Weights of a small GPT-style language model, trained from scratch on English Wikipedia: width 512, rotary positions.
MLP neurons of a small language model. Each row is named by its layer, matrix (up: input weights) and neuron, and shows model dimensions 341-511. Each number is 500 + 50 x the weight over its row's rms, rounded and kept within 0 to 999. Numbers have three digits each.
A block is one neuron, or neurons of one layer that tend to fire together. After each block is what it responds to, as a language model described it from the Wikipedia text at the highest values.

L3.up151:509465361548509510528607558507479482572499506515537454522456508473534412436463550451470479527550413473537485517477438578537528519505668475510541529474502556495559551534527485501475551408514433482440568583561487435486415496525471573417491508475556493524467520504432519451495521522449519494493536534553527522497447516468562590427563398414512482514479541430506459396478545506457485451520592431449435468455366413496480415559457485578534548449480462521520494508478532428463506500588589457428565441545468487585495538486
L3.up416:505404444569532473521568517501456488497531452471619433452492470383408477461459481516407511478550442548505445494491462560521598427539644523470440455463617469502503579510511510470526463518460582450452558514514541517492534556577606613554462477432633515537547501405528503555535520506486451542514428476529474596469470493513527444424519486566451552430481477438543480411555515518457495547494464476470532560564491416493469420579493538455530541528543654475491474431466473484505442536479478488534537420547479520564524617508
L3.up531:609526475570521503493537495510463494592477455574513502401450566465436540495480575508528536505535518463397522466496474485518570386442637509477540565515528556543585514436538526567472532511537570593529528500597528527445488489539442510456446495516535508544475485486476527518494519415471371492504488493557465521470505521480458568474549420492549537532387602466557499460542492415511514483553563472484547559535439429516461487553438434473504539458552488458435478554466452456463456551551600530379534388490521561598456442535
L3.up933:498515384526507561497440447511429551568486479502513609461394481438455559518503496551524428492543501471623445576517508544529461477494594527498459474595484489518563505631481511493483503568533569535546440559536544501407495528542538551491471562497546553505553501523429484561563476521506484541522462483537532504515472514440444516362524389453484536488454470522493526461478577504554461491549524513524438628425483533456504491506549470492488541608535452475355488506494615480417511526529495467496488473559517480552539466587
L3.up962:489468402555484434528530422474461519511486457619496507454509439542454465427391621449444461558501463449503495545489478541497480468504606601454471482478493601556567522533416570473485544435493508483474501410581480463429411456560494657528485478538538514593563575471537614474456550539413472487517477494534506488518521516557542511425480431491437514502505449554482550467500556452477457466485544435488504512475520384364535412564464485563398525527456535457471470521454576546485481500487501436444506481527525452625511598502
L3.up977:525491456481439462568511498414481453517530449486564455512516499604414500482521533544466418538563436502554572523500455512455524515531612506490488490489454540545590534484516574556570511550515462536425512515582589434501533458458546538577448507445550537482489480439548579494537469500436512509536545563556490547531450514440550460403534412478456472481491400491512529440530502442534490506477565405544445519421420417533453414559492471578527490580488526534440422464473536516472510430517480443431521429603486450537449472565
L3.up1099:508566575539448549593467481504497548482491526473615526422532478624523509494430541557533409429503419537596510518496484501489523450580533520534470563567544558473471546455511561525574496459577539435607507600561514458452490473577635521556413521453553586554593516481458540562605481392502603496567388503507559469525513529513482491423448416420463495489452455516468531408523460588568574480527475420495479571510480355496562443511526415473478536537535522447472431482410564528487507513536394495467482459551493558594554491566
L3.up1205:533557514412503559546509566511495468432524426604488440517433634579511420478480585415555442515577402466444461570548468515536484469511586488506544520596449496475493567493504537517506461505447523565484529528524556607510557506537489498637471482445498477535447539581515496419496515508450542480530417524555529487546496473484541546473537521505464503580571487482484430481458533455535446556526439470487476583514407376504492536535538503539421510500493480537481568455548432439534545441523448362516551474504542504584469494460
Paragraph-ending line breaks. Line breaks that close a paragraph or list item right after final punctuation, e.g. after "seminarians." or "touchdowns."; more weakly the final period or heading markers (==).

L4.up2044:486522424444456501485481653412460439595501406544463446430574513572476537472564479573585564525493479510521531542539443491455488547443417504516487556456544555480535523562445538487431548611493526497469424517567498508518523445497418472483404521470432554436602528496493482520523407550475549463474520482473430510563497543434468465485485438478502451381542515483500547467453459557549570480568525514451486570577446621503527601546511448540473450486502460498519486561503513486499506457504483448503413402451539441531522426460
Mid-phrase modifiers and connectors. Tokens inside a noun phrase or number before its head or end: and/or linking adjectives, prenominal modifiers, month names, digit separators (early and subsequent, January 5, 10,000).

L5.up114:571479504385453463507489529457505541610531475583521512450473513539568462485519482441519432522660546453546539504586483527503545493508481448461572510484511551566578404542465461411452549499407511491397443613500467448559454449526569520487497470566485526507380475598468407519530436440555528424526501472469601534476533617526506483482452436510553602520516484458442492517450535509544557571433480449500440590514423553543484503526479539576421434476553487553508584489551526475560563502512493607501476476455470462475450509483
L5.up305:502535501497479496512511369542498583514422501472562447525452538563444514402498505489449538506571510530559499496444526535611515589466487477545552490519481517502465424419564456481459463562475510545561486569532512524568480557487494419534552522524491516548484502540454550557565482481490492534515468462562451503486497524457429529471438497453505619551463504414464480511520500475545527491415553525546440442474427453466503591437546531585526580469517485479528481495423517472463526599578447545435583423428518512547441528512
L5.up367:453547597506539451514495492513489501549509517493526520510517500573515499519429514537473443476453502499510532559423391415549526537480495546467511451496479468477520461461517532465540507471455573610488535482428479541443482545593487521506547544445466517471446527525515557428537450449415540455470439443528545438544540478491417457488440556509394401580496518533445529569470443484496547487508550516557534468504510548534524537466448537454480411346447583555438508490517532459504567452564538451441467509554452457407416548562
L5.up458:392490502465464538609551504462511458491502531482530551553508506539543436433491483472600512376400523471566609504507531424482487511478492475564536498438405500541427559544435580491490524427522474437478466507537523584537528480499471497491361508510538478442524377492457497558496485525495433540563534482423432459493467530505484534365492442495558473516477528551510508509540503474423523416522590465431548587459576481599485480434528582524433434564555508538485643438419496502512499494515428521508511477592528511450530505555
L5.up900:519451392502532565595512483452478431474471578467480463533490428533546465458534540446439485565537461551496427543514542519440545520441517504570466449511569437547488428484486476477519524519487525603521556540543537468607470533585537538497510468463542458497534441420539495487556468491490448493587526519488428467527472507507454481463532473567582459569548585407536542476571570480507506527531457555396584540468421507488408480455415488574569393416456578495403432476546529524546476548519432435505530458514536515503530544416
L5.up1033:580421547471576497489550416526460486519518497438489484553440535505542535584508495463508508494543583422559553483474497464631521466461519516526522515427464643515583458479445478516526465561403533477536509518416470485461500451543479484465583585499475501383505550419444445516505431487564518522508425486513463420493497543557549436473507460444453492476482548411552498540550477441474439446489501593517529518500469515518527525464468499366510481516525561519435462431523529543563543460571577504484474488444502535472422629448
L5.up1150:496550451465551367521525449496523421476489469465493447614517664513545496513437551525473560555516561439540496531553509500584484536419609503580511455431453488504443482466517513407557458578480537496502556621465459464454516578634467400505414503497508643559504484438465556501506466503517488483519469585477478423493405548532499482497494472432497427468498526421524551576520516529487546544493472546507508494561496566485442453512491430560482492472480553504526552494453496429335609505499429406527461480499577492511483399541
L5.up1673:455565541536569498573620491502502426482626495501509546417487510545497531488540496505415512514481572400500426522501519473576480485472492447530480461489391482459515520517454545508473615470493548391444529579584553468547522467593501537543509497557574507476488441462570469407595455464490488460510542518537507525482450548568530516444492451488400491516520538355451483384445434409466549489482442511443501566504460603590457417539445541522464417446559438418473495606497582446491460486596503426449548441521421484519497612523
Post-article noun modifiers. The first word after an article (the, a, an), usually an adjective or ordinal such as famous, infamous, nearby, second, plus digits inside years like 1960s.

L3.up4:561459526514490495480502432475487473517397510494508495540613548570417462471558510539483584518524493477442433486515521632557500485481534529469525558424569596540548504417546442470454447568483550460501475430508422509492591512571447542496462505517504573487475408439543501534563504573507562576464429495512429520497533527553645559496422492472474490430461514465531527425470565402469540459478437466473597524469484500515536479504500524500485430541557536498525469486437442472518439530551587561512479429534556465494438487560
L3.up52:549510501485581531473541435446508509410465452500557520334482553438507442480405476491614558576488455464464549428479401404428374586508400487589563559407485473575438422406445500465515439548518527445521487485486496504483550505518544490502458533531434530474495442483497644546531490444416485515491469473403442499484431464482385532549495424450525481443444530612516503527515477521527449571461584544483486495389525553585511485418474440570537507497527514522501493490478542496486494467516505455482498511515516474479555514541
L3.up421:511482513482462466522499546495520445413542530527459441486442552514455568533505502499520518493540485432471518659484482548443449505511538515520446480593390499545548482429477566487479598506482605429442466503549502556456371577469482342459490434391488488562494520463527573513523517541598563520530511406443544458499539510467608455479538483434414568560595541553518502417491595533445518547448564567494505522501507519507457501493526529498479485454442434598490494547479532538509530516519456482528462488434447481520446537417
L3.up1360:439512421514575463524447433524483517450484427569571531423478483534507426458510415420452512502575539474576396423477568386458429548466496551539518462525427498497548455413443439491462432487541494415535446518528410502461486509560465477502459540490617525449524497503567534621620494506480603507655509572490474430481437516491455579509464407471515506466419495485468507499519513436479571529464476458480511560554541464515512538466543498477495471524453559513473460500551463522392522514602463595462528478573456496478528479484
L3.up1416:543501578510625424399413449537513533514584432454565465465429478513540517423492532490514486515483482537469477563554528542442419566491533547511362558468496513483514459530544557473561438503570600470634438440589540517555435477494440503478608584439533453540493540534513549570561477401548549438534474504486568557524566534506432566487399495488478503509569402515461595492534461520523572490543488445506477463528453494518529507554441540588492560514535449507530539473572541510464543492524539384527498548428533399441528479485
L3.up1578:525546577434403463495502499380511497566461539429444549571519532532480558548422574448574463509542504488609401495503509547488372458471518448563479537554407458430477467421571494551497438560483482561473483448631574480474470494476478483522481512428499491453459555437530439547549533451450441499526557598517479503532550450484495475550496545549528632485511538596470396475544437520510460603535545561560495529552473530553531523429408433497488447549468613409452397527494490510522493500441469539423452428503542559493465493553
L3.up1592:496492558531534456480585512514450499506378493535610457455461518416404453564489501460443560395464423553500538448561515524500449567533575553583484463437526441523509475500553569397468505538524431500540471452567532580529453460537454460352486560469538508607538463509574478458590484410432443518484451523489512554550548497490465500495418511512523515562600572506494507505456456513510517518512552468496593571439476446509510573589495511526460504447553478425476480475574510511430559467479430549456512510548515579584521467555
L3.up1929:625561469477515467492492488435579495515428460510497516465494508538387481470513488494515493553567578587598453540505450506457457521557465472450460538523550548554539516494523565454472600580488585531562544394518532451531492457543513460440508549544451531610524468428527531495545461493444520548425472467490470532515475450443555509529515489567654519472555515443520578558557497517488573522478471466530597638511485447594484483518388474527487494484478454481510377547495501499528427622532549522428477469485520524502542498502
Adjective and participle completions. Adjectives, participles, and their final word pieces modifying a noun, often after most, more or a hyphen: robust, out-dated, E-shaped, unlistenable.

L5.up30:556409473490568475463458564439454585623583510524515570511456390536546542539520489506497427385559411578509506543480469551593534446583632445412578465551553504532550552499519500572489459424512501573532488440584530575451479399597452620492416541491522470517564420423565499528468509502479417488482547564553503429472555525468455490498489516448553522456548408590440497466475507417370501490552566504517456536577432434486522467509508545524455511553525491473494459525489504443460493513471554495496586553558484526537505504493
L5.up272:566544471498531499476479513488495424537572474538515418471531484529459448477544536533450451420555499436536605534493550478608515545542454474470455529545505508502537471441520492586559513448555508457472479442531592467505486541484511583554457511534527497546548512541516495586475494506449511444518492565498516463546524507407635631400493464452531497479510381543438557531537477564520537475496603485550490541527496452484463530535491529536461528576461528517521555407469494580562590463527563498471405507602479382546463507431
L5.up310:471442543553460543588567531545527534509529549497554508466508463502464437508428461399442374514544483434519635530475487491490531546489564506433508506506455450518527416475537428501545482427495550585496525477618429498473455537489528509476460494515490552559477525514503531440513470476449477449535545540537497504537456469519572484494506369460489475496513503460513404537535626446476513502535500429392512515643471528475483538562515479480492643457516574536566466526487534538443493539397523533405442444598496530560437519480
L5.up1072:472418521565563436454509463408481495484404457497559488384594504400493474509608498431593439513469447507500480535562492410535533388550443531485528565527522506511532565528516560481514582541506488470461430486531423467549490476438531592542504523476429540539589542494496525407537493432432469530446499549584509539480464452462451575539483544509455484445572512500463490497494589429399510448572501454509502493522609522499562453496512492488550549540497394503547499524538462490523604488466444445387536609526513453548495508516
L5.up1415:484469466478537520518505611451480587562636509409527447537515422512576414456552464453510459497514491499532533516578591476575570502517544482525515426520558448434516506512494432574566420479559427503413463425553459382553487507519469587553453486554488603504476447542504418478424527547473430483582455605526487479466426540478511544432522601508493511473477443486480443457532459535483516538433527472551435503583496525543544479466433474507446558510482524527547532468510424518559435410484581447526451452461483410555555498546
L5.up1644:574409404477509510446587495512528437594450415541448488466498422579454486521482569468503454454655446458501511507497518482483538534508579588466538462479533567495502549570526462629412528489476460596533482459463483440452396512543481658511440583486475565493458449559467510503482469450423473585540602505567493507523441475496538526433486450547537568516640461486464573433480451392448596493575646494553472501515444488478549460479461511502372583596454520502462457525541474540500551492503524502411518462571495538506498510493
L5.up1719:434389430492467468541430556479453438508456429460524546507528470597422547477513485397454516458498508497448578468455487460406489589512570536473486496571537553460478552465523569477508598574516461512556528541490482544546525466626565539387352551505445562480581410403528521441406570507515484488461490553542568439539576465485519603440494487544502516496606519500435600526578463496500418467517576503460528517521524473474570510570489480417514503487440514587377448464501549455578514531438406478496460486473403497525418473489
L5.up1853:458452547521510550447574391506496545504584509463508502545480478564495534492499590483467470617495477400588486590459500488588503521553602462403527481446501579476488472507426517504560474560542503518523489477517491509455575548481552447508470528544571525470625383535533477514507416456477507480594541456521432526542475509429595576505582486505489462420511470498526440476479458518481600563490511458495444459515502472455560461502469537475545449491451493498453499544526519528574610558370551507482487456578532476419429536507
Line and row boundaries. Line breaks ending an infobox field, list item or paragraph, and the pipe opening a new table row, e.g. after coordinates or (178 cm).